Weights of a small GPT-style language model, trained from scratch on English Wikipedia: vocabulary 2048, tied embeddings.
MLP neurons of a small language model. Each row is named by its layer, matrix (gate and up: input weights) and neuron, and shows model dimensions 64-191. Each number is 128 + 24 x the weight over its row's rms, rounded and kept within 0 to 255. A neuron's up and down rows have the sign that makes its largest values positive.
Before each neuron's rows, "fires in" lists the words (lower case) most often at its 100 highest values on Wikipedia text that the model never trained on; "fires on" lists the tokens most often at its 100 highest values on Wikipedia text that the model never trained on.

fires in: "may", "june", "november", "mayor", "bach"
fires on: " May", " June", " November", "ach", "er", " March"
L3.gate251 [121 136 153 110 120 146 152 108 113 147 127  70 124  89 135 126 143  91 102 159 129 154 128 140 112 130  79 111 119 132 113 116 123 109  87 151 101 135 148 139 144 144 134 100 127 138 163  97 135 133 102 115 141 151 130 123 126 102 123 140 171 176  64 144 134 110 125 158 133 106 127 113 100  89 153 132  95 135 139 164 106 102 128 185 116 144 118  83 197 114 103 132 118 138 131 138 129  80 132 130 141 104  84 177 150 139 142 115 136 194 147 124 108 148 112  99 115 120 119  76 150 121 137 144 144 168 101 153]
L3.up251 [ 87 131 121 156 105 103 120 115  75  99  94 121 161 132 132 165 127 111 125 122 156 129 128 140 123 128 158 129 114 187 107 150 175 125 103 108 126 156 126 129 172 121 124 161 126 118 149  91 102 137 165  91 172  79 102 128 170 160 137 131 178 129  86 165 117 131 166 157 164 105  99 170 114 111 137 164 124  92 116 140 148 177 153 147 121 113 146 135 156 170 135 135 117 126 137 178 114  80 153 129  91 110 120 143 121 144 106 110  99 155 118 117 162 138 123 135 107 154 130 147 108 150 151 102 100 141 104 134]

fires in: "of", "in"
fires on: " of", " in"
L10.gate833 [109 116 114 137 133  95 104 129 151 144 133 192 134 108 110 171 151 143 111 106 132 118 126 120 162 131 115 143 116 109 108 131 171 142 172 111 130 149 110 130 102 122 124 111 125 135 121 118 154  94  79 114 120 115  72 107  97 103 191 118 125 100 146 111 127 129 136 109  98 118  87 124  82 114 142 118 104 157 132 131 119 154 141 121 138 128 139 159 118 163 151 119 149 113 164 135 128  90 109 129 114 127 111  80 144 115  99 106  97 138 130 108  95 112 123  94  65 143 154 128 112  97 152 137 116 148 118 153]
L10.up833 [126  71 114 115 144 135  95 115 110 147  98 138 128 117 155 159 118 120 132 146 152 107 179 127  94 149 131 122 123 118 120 142 104 120 127 111 128 128 131 130 143 142 129 179 109 122 106 120 139 153 167 122 145  96 107 137 135 131 154 100 118  97 112  95 124 149 147 150 149 102 156 140 163 123 119 183 115 141 131 104 138 147 143  98 151 167 151 147 116 139 154 141 148 107 114 184 143  89 123 108 118 119 158 165 121 121 143 137 132 108 141 133 145 123 138 136 107 139 123 133 122 123 107 114 123 168 120 137]

fires in: "in"
fires on: " in"
L10.gate386 [ 92 167 157 125 100 126 125 129 122 153 147 129 116 182 142  87 101 132 113 111 113 124 178 140  98 125 104 121 109 124 160 130 140 161 113  73 117 133 106 132 130 191 131 150 123 152 141 144 156 120 136 120 145 106  63 168 122 139 116 144 121 143 111  81 118 126 109 113 136 142 127 160  97  95 114 114 101 137 160  87 105 164 102 169 115 168 125 158  97 154 193 105 125 102 138 170 149 119 109  99 127 110 139 152 126 152 116 129 128 121 100 118  89 102 155 150 119  70 103  68  73 148 137 113 126 138 105 135]
L10.up386 [126 125 154 145 155  93  59 126 176 125 112 134 130 114 106  88 143 164 176 102 154  89 108 174 142 125 143  95 146 147  92  81 135 130  97 166 121 151  86 117 142 125 146 122 103 121 169 142  75 124 112 124 102 124 165 141 121 120 126  99 112 123 116 123 163 121 142 134 105 111 122 105 100 134 132 152 152 111 149 114 105 151  93 124  89 147 167 178  99 140 150 128 125 155  98 156 128 126 160 138 134 171 103 139 140 121 134 113 174 148 118  96 128 133 167  90 134 138  91 105  95 144 107 129 106 119 155 141]

fires in: "to", "from", "not"
fires on: " to", " from", " not"
L9.gate81 [131 143 101 176 113 136 142 154 101 101  81 148 124 115 143 106 103 123 136 106 138 118 116 155 113 102  74 160 138 128 139 143 124  86 159 133 133 112 164 138 118 129 115 123 125 146 103 170 184 172 114 128 116 109 159 108  89 151 170  89  68 119 109 129 150  92 131 138 163 172 115 142  90 136 157 133 100  97  99  95 102 123 137 125 140 138 112  93 120  83 140 136 135  69 102 143 108 124 122 101  87 127 148 144 126 133 165 125 125 150 105 154 122 110 135 146 102  92 109 146 128 184  93 138 101 135 118 110]
L9.up81 [147 145 113 112 136 157 128 101 156 122 130 125 125 104 154 124 125 125  89  80 136 139  98 179 109 124 134 122 142 136 107 118 136 104  90  98 127 118  88 119 121 127 140 142 148 143  94 118 123 137 125 129 123 138 146  96 137 104 112 116 112 122 138 152 172 155 176 100 131 141 181 137  88 105 143 122 118 160 122 100 147  88 131 109 134 117 119 107 135 106  86 147 117 155 142 108 109  97 169 140  98 113 169 115 141 168 160 167 134 105 119 112 133 144  94 140 139 141 136 131 114  98 192 138  75 120 102 148]

fires in: "this", "the", "that"
fires on: " this", " This", " the", " that"
L8.gate189 [ 74 170 123 153 142 149 111 117 164 122 101 119 130 152 108 129 116 156 120 108 101 148 129 125  88 115  88 140 122 159 155 137 132 128 170 103 138 139  84 157 140 146 134 122 134  96  98 115 127 131 151 113 126 183 107 127 130 122 140 137 120 113  89 155 143 136 101 157  96 114 123 112 124  99 120 105 120 107  86 120  87 162  89 158 159 136 122 113  91 151 103  92 147 138 129 147 167 109  72 130 120 116 124 172  99 138 136  60 120 101 117 153 143 135 114 151 144 147 137 106 159  93 105 125 121 167 138 111]
L8.up189 [ 82 178 149 115 112 184 124 119 119 137 159 128 151 149  91 154 124 101 143 171 105 137 154 126 150 107 123 142  97 141 126 111 160 153 110 159 102 110 140 134 164 143 168 142  92 160 173 138 112 161 139 119 144 112 134 167 107 108  99 140  72 139  90 106 125 117 138 149  84 163 173 151 118 140  99 156 113 103 101 141 148 151 128 134 107 154 148 107 138 150 129 119 101  98 133 145 155 180 150 157 103 150 139 151  84 132 141 156 110 128 155 154 124 101 153 116 119 112 124 100 129 141 106 145 131 137 135 123]

fires in: "this"
fires on: " this", " This", "s"
L3.gate298 [139 117 120 131 118 143 128 143 155 125 123 158  73 118 154 109 151 100 155 123 150 127 146  93 177 154 147 126 137 162 168 135 140  88 119 130 148  96 169 110 109 140 107  91 138 110  73  86 132  91 111 131 115 111 147 101 129 173 161 138  76  72 139 135 146 137 103 109 109 120 112  87 105  89 124 103 146  98  91 144 146  96 126 121 145 119 113 123 100 116  58 102 121  94 140  77 142 131 107 141 115 119 168 109 113 127 157  88 117 140 154  88  86 126 130 127 135 127  80 101 141 123 174 169 115 121 139 133]
L3.up298 [122 150 206 121 129 100 144 102 143 106 148 110 162 155 109 165 170 125 112 172 121  92 173 124 147 156 133  99 116 142 142 131  84 139 117 166 120 150  90 132 112 115 139  97  83 120 132 130 134 121 102  90 135 139 126 152 124 111 161 106  85 132 100  71 159 105 113 148 127 107 184 135 102 123 104 112 123 136 151  98 112 123  91  95 110 134 154 125 159 127 114 135 117 152 140 142 170 166 138 102 172 118 148 128 113 165 115 107 143 139 151 114 148 130 132  96 103 149 111  99 173 105 145 118 136 122 121 115]

fires in: "first", "to", "not", "last"
fires on: " first", " to", " not", " last"
L10.gate345 [117 168 121 148 158 152 181 137  92  91 100 141 132 142 121 115 129 156 121 126 124 116 101 132 133 122 156 133 135 116 136 152 108 150 115 115 103  98 185 100 108  97 131 148 158 121 115 117  96 156 148 139 151 128 149  87 114 118  88 129 114 170  71 156 100 162  83  77 157 136 131 116 115 156 144 102 140 125 105 154 160 178 136  83 125 110 112  95 144 114 116 132 145 101 106 120 119 134 107  92 101 143 156 128  77 114  94 157 122 133 139 108  93  88 153 138 133  96 152 129 109 124 170  83 104 172 157 115]
L10.up345 [146 138 111 152 127  98 165 139 140 140 150 123 114  82 102  92  95 145 155 112 125 166 137 105 105  83 123 145 184 100 143 125 136 121 133 150 119 139 111 112 132 128 158 163 105 171  83 115 145 191 153 142 149 146 189 127 148 128 129 122  91 134 146 139 123 136 113  97 127 128 140 145 162  96  84 131 105  75 146 118 126 161 186 107 150 113 134  98 153 102  73 150 159 114 136 126 126 116 139 121 118  78 151  92 124 119 109 127 145 139 122 121 115 136 106 140 118 106 141 147 123 127 126 123 158 155 155 122]

fires in: "this"
fires on: " this", " This"
L12.gate808 [159 154 122 143 165  96 204 163 140 110  90 153 142 150 125  96 152  98 103 145 135 145 156 142 130 124  82 156 127 166 152 151 131 125 155 122 137 103 132 121 119 125 156 106 116 120 143  76 127 150 124 158 125 174 117 152 113 150 152 138 163 120  91 127 147 150 149 100 109 128 152  79 165 110 137  90 132 154 102 161 157 114 140 115 108 128 155 105 102  95 117 136 166 155  99 160 137 161  99 134 156 106 117 120 140 147 115 135 147 163 131 154 174 115 134 124 125 113 123 141 127 135 171 125 141  92 119 120]
L12.up808 [ 95 144 150 150 152 134  86 118 128 139 147 196 117 144 105 125 122 156 126 123 141 165 156  87 153 127 105 145 124 159 129 118 117 118 137 100 158 112  92 123 143 132 174 142 133 145 148 147 147 122 168 137 151 121 158 111 114 116  82 103 113 115 118 172 130 111 146 124 152 177 132  95 175 157 134 123 117  87 139 151 120  92 143 140 173 133 111 173  76 135  88 112 114 119 143 110 129 134 158 119 111 160 147 115 141 158 137 106 122 115 164 111  85 105  89 121 128  68 100 143 121 136  95 100 120 105 128 143]

fires in: "in", "incumbent"
fires on: " in", " In", "in", "In"
L9.gate466 [130 144 136 129 119 136 104 152 121 137 169 116 104 151 134 126 117 152 136 171 142 106 131 149 112 134 113 118 129 169 123 110 121 159 151 174 124 149 137 125 173 170 140 144 115 127 143 146 149 130 126 120 125  75 136 144  99 111  96 109  96 142  98 161 157 139  98 107 171 144 145 114  87 135 124 148 199 141 107 135 156 112 149 135 116 166 150 156 108 164 156 119 109  83 117 137  95 134  92 100 127 159  85 157 104 140 126 144 123 115 163  88 138 121 142 151 145 105  99  92 173 106 125 104 146 199 106 134]
L9.up466 [166 133 116 127 145 101 141 150  99 102 166 107 107  89 122 141 127 133 154 110 129 124 109 167 139 137 163 149  99 104 135  90 131 160  97 148 121 116 155 125 157 178 118 113  63  76 115 163 101 141 151 132 129 117  89 140  88 107 135 152 151 138 116 100 124 103 116 132 118 137 160 115  99 104 133 149 127 128 116 119  99 157 162 134 137 151 102 108  95 141 138 113 126 146 164 126 134 100  98 120 120 148 136 127 110 163 133 121  99  68 138 131 126 121 117 118  69 113 133 116 150 149 101 162 117 118 112 139]

fires in: "of", "these", "and", "other"
fires on: " of", "se", " and", "ated", "er"
L8.gate498 [148 123 136 145  82 102 121 135  89 107 120 127 149 115  81 137 136 113 169 157 169  99 157 111 162 157 115 141 165 176 118 126 129 118 144 123 111 116 122 129 138 117 132 117 153 129 131 142 110 169 163 131 100 119 103 134 144 125 146 147 167 138 157 117 124 172 110  95 142 118 122  93 114 180 108  88 105 120 124 100 142 136 108 104 151 145 122 169 145 111 137 121 145 132 153 119  89  93 161 110 127 131 117  87  97 140 143 155  99 152 126 103 101 149 152 139 153 139 155 122 158 128 113 134 150  99 118 107]
L8.up498 [111 139 137 102 133 182  86 138 123 115 132 141 139 119 150 186  89 132 126 150 121 129 157 110 140 157 119 142 121 117 120 122 179 114 115 138 106  69  94 162 155 120 129 191  89 114 125 138 111 129 105 137 108 143  91 113  90  94 123 103  94 132 141 116 126 132 152 143 128 140 154 133 147 111 117 135 140 150 143 118 144 133 160 133 153 115  90 136 129 151 128 151 142 129  96 126 193 133 107 133 135 137 146 131 142 142  98 151 136 128  99  93  91 140 121 106 111 147 128 102 109 140 147 142 153 154 139 170]

fires in: "all", "several", "both", "of", "two", "various"
fires on: " all", " several", " of", " both", " two", " various"
L9.gate358 [144 112 154 144 118 134 100 132 129 106 171  94 141  93 121  81 147 104 145 126 169 141  97  67  96 140 112 148  93 139 101 155 117 104 118 148 125 102  83 144 106 114 117  97 102 133 110 130 119 124 169 137 148 152 100 115  89 116 143 120 125  99 171 124 140 130  93 154 169 123 116  75 151 136 136 139 148 141 127 129 132 144 147 128 128 134 107 132  92 150 158 112 109  83 114 124  88  97  97 133 128 118 158 117 138 109 139  73 146 132 113  89  94 139 117 149 114 139 112 140 151 131 118 106 179 113 138 146]
L9.up358 [ 89 119  82 136 196 140 122 133 120 125 114 176 140 116 130 175 145 131  98 138 110 137 123 151 142 179 110 142  94 134 116 104 145 145  96 126 110  96 118 140  96 117  96 155 139 130 103 140 106 146 176 132 124 147 113 119 165 113 156 143 147 110 137 112 137 171 115 126 145 149 182  76 121 145 112 123 142 137 103  71 116 166 140 111 174 157 117 138 120 108 104 148 159 124 157 126 136 111 179 127 128 149 161 104 161 144 101 150 139 136 130 153  98 133 128  99  86 132 194 143  81 145 100 145 140 123 101 137]